{"n_head": 8, "head_dim": 96, "norm": "layernorm", "rope_base": 31900.0, "bias": "none", "tie_embeddings": true, "init_std_down": 0.0037, "optimizer": "adamw", "lr_mult_up": 0.626, "decay_shape": "linear", "final_lr_fraction": 0.0, "train_tokens": 1316000000, "steps": 10041}
MLP neurons of a small language model. Each row is named by its layer, matrix (down: output weights) and neuron, and shows model dimensions 560-751. Each number is 500 + 25 x the weight over its row's rms, rounded and kept within 0 to 999. Numbers have three digits each.
A block is one neuron, or neurons of one layer that tend to fire together. After each block is what it responds to, as a language model described it from the Wikipedia text at the highest values.

L2.down19:522489482495504479500492554502475457534469564487491535493538455530472552474459517493518477551484489437480500478512517498509496507517482490501553518497474521551506519512473518500515486491493488509500536502516492498483543509492489516493501465481482503502520512482538476488538508480498524492478477532499535495485537500490484513506489498454539549517510499460503493504489508509480515507532523480496442519519490494494550516506504502472557476530483473474511496490445501499508493479463488487549483483496519533510483487487516487473508459497514526512539493497475539488509492489488528527
L2.down410:500505497476489491478499540508479476543527531513493526489508488533552512530474523520504488415519508551551522501497510524496541468504487522509515528468466477502517469541503516518516477510496526509526481472507526492532527479517511521455485452541491538537483453523498524544502539535499520500464501489515525542476467510486501465474469479506507533514504478535499504499500476481520465487493543494509494480516508524487537514519525477521508492512526500523498457455488470460494534516507486526477533502476508492492479525493486480495506458485528493526431493453481534509514479474508483520
L2.down543:481500508509485516529506533515459509483531492532444483455516502536484515496492469536487488535465516487470516495514552502512533541474480521447483494493473492518517468525503469528490535514492490524524529537518503489493475486517510480496474530495486493466495506484452468497486461513518546513542492492536487514432486546498473494515502486480467526484477497509508472504487501480533460526484514461491499532487457521471494506507482505500496482512454477485508516492497544501540492489512483465524465490469493503472528463485544467496469461539475489459519468521493506490516512519453534461
L2.down726:515457501486500516503431521517519483510495469553503484504485505487528538495485502493480529475507482550539489527495527530529472523543452482510464449489498466524477491470498512474476481491507501494479503480534478474513469505484471469500492518521534507491399500520493489530499503512516477493508495457478508547488513493500517537509507502549465508483489473506497514483495515501481512495471473526562501505504528480501498487489491494479495518477547506516496458503480488521513509477485541523501474512485521510510523517545507532458473515502479524503496515526520542434522446475487499531
L2.down1008:516525493508524498524474514513527493498467534481510497514501505460519504504532507513466523473486461506524476518483527498482529519528538523495520516489512506496445504510507470528525557496473501499525536506528482486494518504490478533516454473479510517478528457496475454493540527512519472485511511428479467455497505498523521485489486525507562533508509480482503490529511497483484447506506487475514518481480555505473510512501517497469546537490516512494498473510491494488459483528467466493514449487505524490490488508532483490496532543495536491450516546494515467508552473468506509431
L2.down1215:515486538505502436454525462487478501469502502530482472490507508503509545492515522517479556430500530479480529552491515459485521514509470475468464498509524517499474515471487517510450497514531479494485530531490526463552542523527534495500476508456501480486529497525484496494554482479456498494468516463459547550492510508540502492472500497483464460510509509499511477510478508480519472467505495518519530495488485500502486533501520477480515474489544503538464500505523502463510531523495459510469518452492519533516425486499488552471496440535535455505441540487536496501493507495496520516
L2.down1546:482440471486520504563495487502509540509500506543498510517490488461518516498475527519469485478567496441509467479475529506504500523469471487492469463502519538517503492485509490534488504500495500482492503564496529470493502519510511469476459516477491491484492480522494492467549479498451506543466478506544504512494507499506518515445510536494479484528496511514507489501496474508533453530507461490526517517500502458527484484569550494475499534513495515502500451518544497544489483519532490538485513496504523508473474534488489484480509461476482523519528518484521490468494494419443485461
L2.down1932:469491475541479477538529528455530471528497524520495493441506559537529494468489474538516493485482499505477470486491478469456511550465466502542539483507490458521438521467483485495473485521492450490530543493506525467481516531479477545544493467538493514473540478470491533479506475458528456494546492470475480514475516482506539519507502490501529510529475529482518487544470522570514538541503511508497461512514452510492496504483506506481524514487499495479475504511510514474482489515501489515520523459471535513505484515459557466507512484530520549516517481479509512476488461470519508504
Year-initial digit. The leading digit "1" of four-digit years (1996, 1610, 1952), mostly after "in", "mid-" or a date; weaker on sentence-starting adverbs like also, generally.

L3.down67:466477552484508520487439502507527531505463471505498564480490508543497513507496514538471464529459490526491480511472498518499523492529518540492551430534471525486508508504558496479495471496510488517509522493514480529527496500487510550471522484498461508483498507519528528476497531502476438499485484507505490538519486516496501490515548472491522485488510500473562491505455494462508500484509480527469497492483520484527484465474508498466465520484541534539513561522506487489520461491529447514521526511478523530476482500513459486507495509492479472527518470520479547488448501542534536466
L3.down120:530452471505519533516471500502516462561478496513506501485508478467510496482517446517460510489498467474469520481509471497456493493518476496530515463520469527528520515480498532496491518495500497500521509499484490503520510480494502492483502507445514448520539522498525515539527492509478492520463537512497502487510534549494537498528511514468512467489516486494516492497515516493470503570481484480504505526478577529554516508521484511531516467502432501516495528498513507499533510468524483517515525518493495506504478492527458542543511496516527534457487490538520497510478494499558539513
L3.down271:538494524489522487485526526524554494530484454498489475484564477500483479500478490512473484521449531502525517500499519557512453490550501471454526524538510545533475550509487513553472531513522554511533526469518509472512501482502519522486507475453506520526506482492505491507470511532510451466488532507431463531513505472502472492486520562523529510471440494494450470465545499497482523532514509495492496501462556463477485526515498506491504479514479500495471527538548504504529535489493499505494536498504529520485461490486472516488518490541483494494523494529478473466487491520463505475
L3.down657:515493457511526534521484480487526490502503504531465497498480508510475516506496503503475475478502521550477473491491511477497504501507480506473502522508439502497487490439494498521524474502525541555515512475473498513530498457502477490475486529505505508546571520510515448490493502515457496507443529524448517484482488505522459515501448512532520494514462475495513535518514511514494502556526482494495582503435470489537487508506490468506475477526535494496511535523465426504498514500496520482479543502471532508513498502527500461528505508490487504510514500499470509530477528457532531501
L3.down954:494548483490513484504528479508501524475517488508461502491495525481490508484512498531523489481528471512478533479514496489480521481514513474453513562504515444473510518521496463527564522502509527456515491495481501508477525478531506519502492505544452479496550533517529528488484498568483490515510463502532514476516535460496499502498550442478533472474529456506436510480565507502519539464516513497477515482507517520539515509481495481492473562493511538509474495465520546544523519494479520544478460465516482523537473500510523486510500461473470511459496500473489501483552492453485506529
L3.down984:505511489513497518532525502546503520538505537543494498482526500453509490495474519495500493522526514528493503546513486471506515474509522459491514486484536524485528503510573487536491491526488508507524470518485459459540498471563498499481500478473502483522470546515446468552508521490495506504515542487521510491512461521445494478549528517490497533492502457421519508502449516449506488484464460513510511481493508506499486561483514508472476545477487492507588489521475518556482516532488521555504503524525512485536548486454481521471495476513506530494536445440504508484437504465476489479
L3.down1148:479472474484496491491500538490499512479529446506511480532502521468480498513521477515435496518491534494498462499481446522473480517532515491521534469554515513489519487515538519489481506498490501506531473516511485480478482464472528466453467526542506493484497486538508463492541484506487566528489495494469505500537501524489499449478501498534515512513506472476490478524454523490543496503507465529496491512479526490480526484497499487486560472533540508463483523472490499497497484445482526532529496468502511482531481497507507509517523488545519516474434478486500537504446484538523458519
L3.down1548:515491514557504506508499485449487461515500473507500534505536458506486491496470516509459465474511539532464515514516532480503485498509486479452539465493503484496468483508525498503470539531502509519498494452483539495530481471494532481455485531529507509454500521487510501461526450499514517504502492478516498513494519515481504482503487485476493505551480510452512512541467511478493502495534482467500472532478477495501526541541488491526500499488489498485527524506548517524513508510518494531525501487453493506540444511510497493475526494520491507504512508514481504503487521526517475499
Word-initial "re" fragments. Word-initial "Re"/"re" piece opening a longer word or name (Reiterer, Rejects, reshaped, revelations), plus other split name pieces and table pipe cells.

L8.down56:481471533489495495502438524527490484480494513502491518480551503486496486547475500484478516487507505537518477486463504479473498495476494516502535497499467497547507508460563503504516491537498517538493476505505519527519496515519529529463468487495492519491521523494519464498542480505504497469469560492473512513521488525456517484504460501509509492514512475435532495504484512484505504493546484474503534505484513495488475491526543496472496487476503499518505521493483510504532484506487523481534500476493517514501488520513510526518544510509505498474507550530496472501491505511533499507
Name-opening "-e" syllables. Opening word pieces ending in e that begin foreign names and words, such as Ne(ftçi), Be(şiktaş), Re(iterer), Sze(ged), jal-ape(ños); also lone spaces before numbers.

L2.down75:491480469504520469529516507459462467470485512496484526520490479491529510502483558510522469455536519490520486445455489500469572498499507513503524496448477503518477509489491488520497498541524491472500516490493552504483476505460506497486496466467511490510512490511538502514500525520533480478515485471474481512487517494529505547479501475520522519466455506540518484525487529516494498472516497525510511554509491495522490517531528534533500500470492500484532458516500499480510499498474523450444486471495494492482517488487448516505541554510481505516474532479499476510506473519456509535
L2.down382:469495528572520473498490476519536548503522501531535469460501496494531523496478486488522498497520526488489571465441481519528528531522489475508519505500538564507484483517491486507504519501502484485492506507470464492432508527508474539458501460523501475479498447477494527537496460459493534470487528512505542525530489525522441470480463485502489459450487500535474506488508516465555476481513503500472517515503508467487530484512509501535522498512524510478473475527480512475526504456516501547481460486495538463518517521505515541503489493494491514526471477474467516497567515507520480554
L2.down735:479531523466529467503527485531517474458545522485525480473506486489528485499484465503510478512516503507506502504520447545529530488511502527468507510462490523469447485488503484528524496514556495478506519531491508523506477493459488535460471503494533510506516497495462495520525549537499458484512497464513523501490513560503498466507506475466517510513506537466494505525482496509532511493482510478456505537468519516525535516490520485525534507535527552466513504510511469493496501476527511540489516520525533464484505480462472522435486426481497514514513491499500485433574483472522453515
L2.down932:490523452485425484453517458501451507477520493542508486480509509544516493488505536527525472489526513518526537474497550527476502502469510525534491528488496525442511551488499482518516518472477482525491541485537445491438465548511508482443462502491529525478464469507444507498516497518498539520553459523477516498488465487502541480510501520497491485470537521497507459530530494513523520512516466503541525521520517498525473495472516504474546549543519502466507496508470510526474522496485516474476494495495501493507520451477502473456491473506506465487466534488521483509509473487501549453
L2.down1055:513492512512514512485508500510517528476523536509486521530496481451488477510496515535462521539462549496485523509479518513556459508506497486486527527515456512503469512503508527531435534506517476509503465510529525502529529496495498495479522518515469514501513558517505533479497464526499502519548507507521459531509489512517513515510529489466567499484460505522509468492518510495523508499511516534488499484481540539502442503473508469509534493476512501513507537505492532484501525505493530513539548520472460506507494541497463454506533504477472474518552530479487533488526520507516464490
L2.down1406:483512505511506551459479492522520483526510508466519490521489486496456493485492451523508497502481489540483540520495496523510511492461479467460518532518492520509506488475555498501521509497475428495524522508527467502484512469478517500553484546468497469497496503527496510513475467476531476547522505482485504466513484455469495499480517478532521447499507494476515453541495543491520495529473490489547489506491521505495507508462498518522522483527514503522496485521525511503495520475506498539492527556528548496536465472458524437493537478463518500553500494453448511498514420477497481514
L2.down1659:522479513528536510528565521483533516483513511540475436528492457464502511455455504516521527465510526515473501505515516496529517499559477500486475569521488471527506524511489513507524545478525503511547504543501519506559524485442500496490480476497490526470532509483518510462509448491519534476488472507451440483496511485478517511496485502523524493487504465497495514480483509491466504517467506539537499532508540520507486521490538494542475458515518496474507527469510480482519496494504454481501470482513493520528493470504474477506510464471456546512462498513475495498534501475516464508
L2.down2028:446500479502493547526503563504491502520486483501562480499514499494530488517520478478455514542516488453466482480480488489532517524479466517486492515479500554506504512482483498515480562511503508497497445526536508505496510493457459521498493503540476493528533509494519530471525505541470493502513488473503500521502480524468480504454508468504531496515467491499495445489530515527486496477455471485486496551462472499460526538510509474503525499510474519491540498513512513457462486473516508476547535546498516493518542498529491523491476490513529499513523495471506487462521476465529484482
Role or status transition. Words that introduce a new role, status or creation, mostly as, became/become, named, formed, founded, in biographies and histories, e.g. "succeeded his father as", "became a partner".

L3.down214:462541503532534527510525524496437504448531500497494522508458517498516471545513517490500504520494503473478492464547476475525482485466483478489508522532492538487518494492550505510516495491513499509505529513513530501508524489516472522517497504532493471521495497520475497507493496541510521520515562511513514487534487477483462501511469502537469542461495517456530500452521490527485472537491527488508540589465564471504530517497548460531461512511464514447482485509522516530530501482523503446465517481478480482502487470487489497487531522471512491491465490524509495526558525467517516458
L3.down574:520495490492521543500503486461518510470467523537520465493505518541456522543486485453518521524424522495510532513497455486493505516532534528487526522518530501493502469476453526527476480510490490495528525505518489532504498507544539513530526515536499501478509507476485488526510511498475513513493508568494459483523523530452439475507532501496457504517493467500462481536490520518482559530490551540529524531475553511524510509491482492473532506494517507469496555491510492542532516502440460499527498477476534549484530531478499482499465539472443482453479504487526496526522520462468535467
L3.down815:463532503458512472499493490494476477491547529508470535513496467493488496486515505506500517499495494534520504487549465583525448510438504477501534521470471511496455508498519504530502500504512456514532541506531512495490530508523472501527473501470492519496492487492480518464458510503493486528503493486486531482517492527513484496489500463479517516477475504483523474499489485482484561501496544528496508507485528474514490523491517539504488496485507492534477528489509503492517497506500481551448515465516525534550527474473478529501516503460527504495479548485515486495513489480493518460
L3.down1376:502494499508521548502496533527460505466568519490511530463486484514484497475500487515503512480540475506547501503486476471506487469523492487528475513487500442543524504486502505449510502534489515494420541522498513487506501534502472505496482475477530526514502493515510531459465477480517460503499512491479550504506488508518537495494490509477534487542510464479536501486517505499540507557556481510504513452514529506495465518516487491514504501480466493519546510486515505501505479473480523438475544505510521510490462489549546524464489473502485537532531505505549487499486497524517482515
L3.down1449:510481555475511533530468528488485490451511493517526508483468510479493475501526478502485503514514472477480501452539488540529542488474531523512474510425419521486504512495502492492484514483501475526498509542484518496510512520478485491486501493502478512498515513539504535475477518542515480475481455467504485493551503526506500478480516491466532509487499493546521511505534507486524509505450572499495484504485528532531448530510543555519559508474495518512498538487503479523526529500508487463552512533510556511496539508475453481476517512455504508530500502474499501501522505500505523476
L3.down1865:464514492540545493519453489533464497514537512459510486500487492506481520518497480433515486491500465596480490512493514531497497491503447522487522517457514498479501481503521504504517479502506475514499498507501546479518464505497475463505462505484464473506518480496496502518547493516447470567479512533544576500495508505503537483483492473501508491502495517454476510512452521528457464516513490476484498494475458476512494498494487529507500481503517495503486503476546521461477486449468504518478499508520503472511524505499467506521502490458516524519515489556488492475501487484539491432
L3.down1935:489486496534487495514503501520478433496515476525506498497491524487473458469512511532478510530499520504498531455525494545522525426480507546504531494502523509477522521457500491527516504487510551485515492499482499493491485460527530510483512527474497504521507489548515523501503498518466526504516445499516526508504523493479469544512520490524506513478526549490494466556531481495560508475488502510499492545512453500481501488457509489541469512514479526519502496509488515486514476460530486493458550557530558473483543514497473526477512524478463501537461465496481484502523511491538525532
L3.down2066:452462514492499506488499521522484522485506496477522523465475472542484465491482481519511473485523506502490477533464495523477470482503529504510519496486478485498472470509523522516534479515473506482443516529453492484514471511524457508480486502513497498520498517437528500497541486509492467473439550500453480523514519514524522461518540489437509500552519470556473554539501516482466491455516479519499482482465505531438532505476544510501501541487521487564498490559493518519477468524534540532479500500483465500445478508497490515458465499488525551493481477497503474491500503506471544508
Name starts and naming phrases. Capital B word-piece starting a personal name (Branković, Bakar, Borys), plus naming words such as "known as", "referred to", "designated", and table cell breaks.